config.toml
n_head = 7
head_dim = 32
d_mlp = 896
norm_eps = 1e-05
attn_scale = 0.177
bias = "none"
init = "normal"
init_std_o = 0.00656
lr_head = 0.0125
warmup_steps = 200
steps = 6414
MLP neurons of a small language model. Each row is named by its layer, matrix (up: input weights) and neuron, and shows model dimensions 0-223. Each number is 500 + 40 x the weight over its row's rms, rounded and kept within 0 to 999. Numbers have three digits each.
After each neuron's rows, "fires on" lists the tokens most often at its 100 highest values on Wikipedia text that the model never trained on; "fires after" lists the tokens most often just before its 100 highest values on Wikipedia text that the model never trained on.

L3.up25:529456535592473516527484582491506485399524484469523459492513560578472465519525460551496462517460491552581514519413559454525492483516556527441490441530483495513498529459556554465537504541553452509467473423479573429482519532549510482561587415473488478483477483513477513405456523489543506500455399496433501449462482583515532486487507528449516477477469460499474538475491542531558563526501484501482507514528509558493521498459453518470566518556487434530467453421508483465500527480518471467445534498500484483540478535484555508554540545476456450524502440529508556448521452415452517524504467473560497506515546466551489444461434513516525527463542537544550478527478527528394509440555
fires on: "it", "e", "il", "th", "p", "el"
fires after: "s", "es", " To", " play", "od", "ed"

L3.up104:526486464489490486481535507522447510556488487533486477448486510542437560459549554454475520571569512512505504495372472474504467469520516441528526525505493493505515463573445535504482465451439477506476508506593543462476483534529546505551500512486445532527512491478591459555482446448518473526482629517481523560533489490481457548516507498484509554523508567527533486455523436551511555488465528452488539415510478511431548481460497474475535528465535528509593495468494482475523469521544591488421491478442533512468522465452477506474517588470576554460512474529477487423488537416451558431500477541485451486439515487546562454487452572445502519529490474573517437507510531499551408475530
fires on: "\n"
fires after: " |", "==", " =="

L9.up714:482456535471462483561403558465516495511526455474469484529469478537498468557570473450524449558500530456454549519461461443483492521508563457448397531481530512449438566509449502527521507494520525495460475536565445520474573575467466513431535497478513539563579514561518584566537468408466491469481508491465550487553487455487466555466510550482448549549531506522463547509470457530565517519566498474472554487518553492541471519465524513531501484497407560466496446502462507481501494490553479423541492403503471487479549508467493467520476547439503469488540517530516428440473499467495476535584552528507412498458578474493471538528444488485501542442539460519542521563535532550514448522495
fires on: "\n"
fires after: " |"

L4.up222:568517540469532520469540540495512483482520443482570541505525523522550510449499467441528452565494456401591549419488533461532477511570554501473496482531548517470517512437462493463445489495535521542513496493491466461515532486565463443497455414501471534479499465563460495463519489436575506520512444507518535505515472530553467607499512477458494489526508544591493499466521488426577521460533544489565474442487588492538476552436508482456489514542511502540488508533450451469514475570521354529391477454543520528489509478503442455557532512493422530524506498490468551547458468510541461430493426455539440480464540540535484491481506462527501511508578495546485510458510488513559493475518
fires on: "ic", "il", "ve", "di", "it"
fires after: " in", "s", " part", " ex"

L9.up144:464445499526515487510505559427473528457483520477517489453525481514509408479469461521542535524504514489518550477549494514495507431537543435428500497439530572498544563494449500572449501414523398459458446482534506473508475515518472541546539546481541449474453570537528480464602525493440497448474594473509522476516540427444475540533478553495558509545565536518534535416479558477468436506478484542430497449472591563546465531458516575466478468466441500511475502549456536465532547504613490439543497527485487508421498489562525540509471534425546467495518495514496526576529535482484509488496488539500512508463437486533468482497488490537547543547404464502495487465458522518555483516491
fires on: "–", ":", " |", " −", " +"
fires after: " 4", " 9", " 7", " |", " 8", " 6"

L3.up810:482498506514460547433500515465441519494582513498542529506545465525516499404473505569475492580475431477530482550504427546512523484484456513459455516465546516473565476497476504494423422464492520529481512535574487586518471429511506500545525532494495551515534434481514474467537411453467502446481536462474438507524532470466473503542535527568575478524545525412524525483513485511526491516490439517505445476480466628440515558474493535482492588483533516480468529522454471553539594479515488558497546456487513562454515491478496517534466510489532509550494565498503456485418445532529500572485547498539492512463480504498585523513451558533422482508536460550429436538439477451501409483460
fires on: "ign", "ain", "od", "ce", "s"
fires after: "a", "o", " Mount", "unt", "ong", "or"

L3.up675:472514586455466420513570482477522470492503567523477540470515522481432547515446538524523508542464434495450467457532519439508491462464501467513497564579515500499533399458502518555520424523540546562493548463488554481501559535393541467505545517494496618452542439449495465536550513511422522446446486506466527442550483464452471485567483466507493511490505535451435424505531542504529462547474488500469525513464500519487481502474492492470530534552470510510544506497557539556529529569520450401529470486448491583505502521517530478460457498448528507525533472517501550427503543413545586470551405480461467450572505530485490550491503513454480510537464579494483500478452483500538549499479
fires on: "n", "ain", "on", "t", "ch", "er"
fires after: " the", " g", " no", " No", " so"

L3.up649:537510552508469525530574521524430479478514511459448501508462520502504492503470482507517530554484506508465593478474492474488506539491465523459565569482466515542462505476551541445441526547448540506504516488423501516430509476431577478528518521522478504472534533556526444490585474563533480510465487521429536477472524485567551536501534461525468530539444444562553550401525469474483461568466487538486531511474565451514485443495498536515498531514465510545482452500506532430444430531501462458510574497485495435512521482545495452446436439524557450495542587507512514550454520494463535511453461509490503442535403535532512461435506522567580462546446514531484474507502416409598510487571
fires on: "g", "t", "m", "li", "mi", "er"
fires after: "k", "n", "en", "q", " c"

L3.up728:500477536527472528511532495491485458481499524460477522505489483501532547481534526456533460474478516463449476536434542492486544420491497574446486423452498486483622497533547532579488494502525519486574435537464475450485503488540636494530468566529553501560506533496476489496468503507384508536458552432506532526425514491483504498563490515455556567551527469530515499439456517465460491478444489522456482430564484518465520521518483494489496518581513483425471467566533476577387475522534475549466481497448510502508422514492500510536457472500477483491503490527517538442546450495559450541567459472507444447556555522582479390487551504521541470526469549466527502456465519524562471505529
fires on: "or", "ir", "im", "th", "e"
fires after: "w", " W", " G", " w", " sp", "W"

L3.up522:436503478448595413505469504504460473449484486460551511538479442404452435470518480515444467503536516511508537503463540445499506467506527492507512485510467500501521490542565460473480459476540482497455503486554493476501511511445485549473559445505462519503464491514515499467485473503418557572506545510522556542524548484526499442473465516505482465539510433510468546550465489433591460429482516490529534589562539486518525477459529529441513501473573605497479551452498476504557508477510536469517575460441482414482530577537480489492513544443534451527547481478491523529472554607537519511496585503496566425483521461459463493517542500500455576478549548471482456436461477509505538626452
fires on: "d", "a", "da", "ant", "e", "y"
fires after: "st", "vi", "d", "har", "J", "D"

L3.up153:446507553538517485524500554465528529498496544519435553582467468506519502446452400500520521504486574535539467503513489497514487489418562454509520479487555502542497477432466525490517485435468424520510593483510540480473511494478570513535472568500515496528438457457463526525530440518511549479479521537515572502527489525462499588464486479630422528529582504540516516480515512499500470483549498462513500433526492478435461574609504515555501427491489482511502429489464487526497484438487526450560481496436459520485463458488501440532546482507436417459482537505527546510476510548386523489493548465532479514523469488432488494547499590497534479547559556477451473488479495442568492423524
fires on: "s", "e", "é", "ed", "on"
fires after: "D", " E", " Lo", " lo", " R", "R"

L4.up356:493454529527530509488485452511521532435561463458472497507426453463469454526568488530517504505549508502494513473475410487514481506504545558530510596457542417505530459534578478492574407542549432452528519508501465523481620468492550462524412457548498504551470456495498530548513546506503487435466555457538468460513535563461483502469550460465487531541541595465492499530553435462423566548475501502483512554545521519521495492528478506491466487526439520505461439424485473529442484471436539516492588525550538498432486481504505499508442519466504521517491477529503500515563504460463461497539548507524475549530521456483514563440462502534524516571424499496435462484545423425457556548542
fires on: "s", ",", "t", "im", "e"
fires after: " I", " E", "I", " J", " Le", " Je"

L4.up407:539556481505547532481529536538432465506520510487490475482545562514562522493425403475485556519498502521547506495442491525554554525649481463489453513474547528497487520519428473442462463523453471536467451508451563499530409472548482401532579486505448472506472503425524521515476506447543513478464553583454513469469535505518495499518546477483516568482441548526456481510496498513445498573465508444508494520485569508531519527542469499502388529487515504516520483481523417562472514485499499472530518511515480515422548481481537475581601532464423473518500485459436515518555470477461536438522514473507460470464508504489498490519459417464497528471456562531558497579519568588487474491524
fires on: "min", "in", "un", "il", "us", "c"
fires after: " M", " ", " m", " lo", " no", " Mo"

L4.up844:506489455501431527486503516451544528547488469493548487484543464602458449465482516425497550541442534466471522475555441494500452517449529526545546521476469510478542446550473575541545525515489507528543573531506505546519470472506446592509518488461560468493519554466513509508477509470494436458505516567518512449498449456510417548527491502522471413490512556556491537492549448609403495520443454509521503508488513458468522512476477515414516557545434501519523516502475515478532495446556549572545528482480452398452491459483486490509533511548494541515482583548479529516461439478391445491553544484491526442569539430529489474474472506481496557475465502502507507592482462562450496431505
fires on: "M", "r", "J", "R", "L", "ell"
fires after: "\n", "ist", " (", "ter", " \"", "=="

L7.up680:538486508574492506510433503484422470486564519596463492516501563500523484523458493478556557475488496402484618494513499501545514509503463492429485435564420485479499421550504464440455558527496479534504520492424554471476460439537463516510435510502489418532433597500557485499555431463455515443460488516457433559520499476485516579537477500473459470504537532514503505511485449514490476523464612479489473504450497545503497502551590502502483541485442497582552431524478480441563524526540554466500525528507493511518525535501483491460523549524411493515470479463531520490550521507509543553557473499519539459471529519561530485482479456489514550406464537540517426427548491507497530473524
fires on: "n", "in", "min", "er"
fires after: " ", " M", "-", "y", "end"

L4.up523:525506507511459574609516508515508482530565456540528543526472469559464593507480475540427511504457512456473535483467459405497511532534417429427447472497506481542526491514516445486483425476444505534446515461509517463476474500424532523496450513508427525447506482531493579491559498499514481481501533419520478467489523476508492575564483558493502547461504506526494536492461486476526505517489498452478528495491591480444545513522551505473485480486549599500482486500463467575489514459429450484507617445408415460557546510481499486492556468564543515544545483495574490520489520472536576524485453528505545459474543503495498493445526436452536522543463546481503602474540486450510496463571
fires on: "le", "re", "ke", "e", "if", "ong"
fires after: " comp", "li", "hi", "al", "th", "im"

L4.up508:492463556484474553540475501567547486465445553488460485460483467481493496550524509579525477464480460466486496471509503454485536572544494470525496553519449497496497512469538524564559547493497459486493536492502395414491561472460473499441540613428534478496538531503524525476483572467508494555490519535441527505442491526527500471425429489520561515491461560411473507552506466568441612548583492484442486458496501506518517503455472508463512556527471541447505505549468468503506536554487452533534486505557481454508498456453478542488571540533535476459555495429498463463472533515536578563458464516469541425535450419440419512494433489575527487536473513506511414500505498491492509462560
fires on: "S", "K", "T", "g", "th", "en"
fires after: " U", "U", "er", " E", " Vi"

L4.up215:470471476468458524578548489502480501478477494492491441530492526544423428503506491502471544459525459458556525486536494483489433537525544477505487530578517563598478519478509491501518451481476467620506444554455489467525504394467519535537535501545475537549560463525528507499455526550448497520480548499398540487512513491550513515516472470463472459520508426515524501463489557526531449454557523513497510537487546474503424430508552557537597473467490498544447474554480556471537522497477501442487498516555513468505413490543519401512517467501562526477551493453500437513545470414532455489482500493472553597497500484485547488461573500437527478558465432451467493561477450515490408526447
fires on: "ro", "g", "G", "ci", "ad", "qui"
fires after: "c", " c", "n", "k", " a", " ("

L3.up445:508506489516495498522525520555442470516507623517511506525525508545520489518513482489506452487418499504555431515493420486461454507491504491491545487462554561539447538550487472417508460482473494465478462529517467455493554415476499467465503545498481527549561508489445518465538518462434456516510557454514495547491517573540490532430454533553501555587431518460529561498535532554583561465477553486478588512553440509503505512523496477442466479543568397481483472523461505519489478512476476483498473499423462488531498601540512570504506502527546560518457517486467494415476506510391504481517465526468551521534476457502561497480430442535482538511496444540586550494441467505414533500435
fires on: "cu", "c", "ta", "ck", "pa", "u"
fires after: "s", "er", "ir", "n", "vol", "ra"

L4.up323:476503490509535490538540475490494527497553497531454443588489428527445563488490509528476473550496439444497549496512454472521530463512468519586495551517491480521554440566461561449569510444521464501543534464528505432548520530523413535516493503541465492469507538538482550490465542520442514422548521476472532434530465453476442495495484522455501482497490536426473477447491513525475543539518472445579457527487578517493482534533566430629457489507546568486448450515428483473490470465537458474586582536554489474568470431448530501503563486431474511562525475552555489469542550444551534572488470477502468525492499485541534494487473483469481494515509449495437530526512447397515509468485
fires on: "re", "ough", "t", "ver", "e", "s"
fires after: " the", "th", "hi", "I"

L3.up596:498488493490485511517543525552421497450376558462546477429522440541500514520436462497498561463481472560454501463501506537447468505486502479563455467467607462574503487505518472504419547488478502530514464552478516559533433491530505501478416499519480479524559499495396517491442496460471529455509516471460512528467422525490499503526511522503471456503504522567526620477476481466521496554580567524527497558508407497510484531521581489487530544541542501475478440490501487569507578531432464487401444498493526554519521485525520536489502486571463585449554491483467560500457572509538524498518517477504514454480550440484502465488499446435481470471494480473494499595540504562438509510487
fires on: "u", "if", "o"
fires after: "s", " event", "er", "ol", "ent", "vol"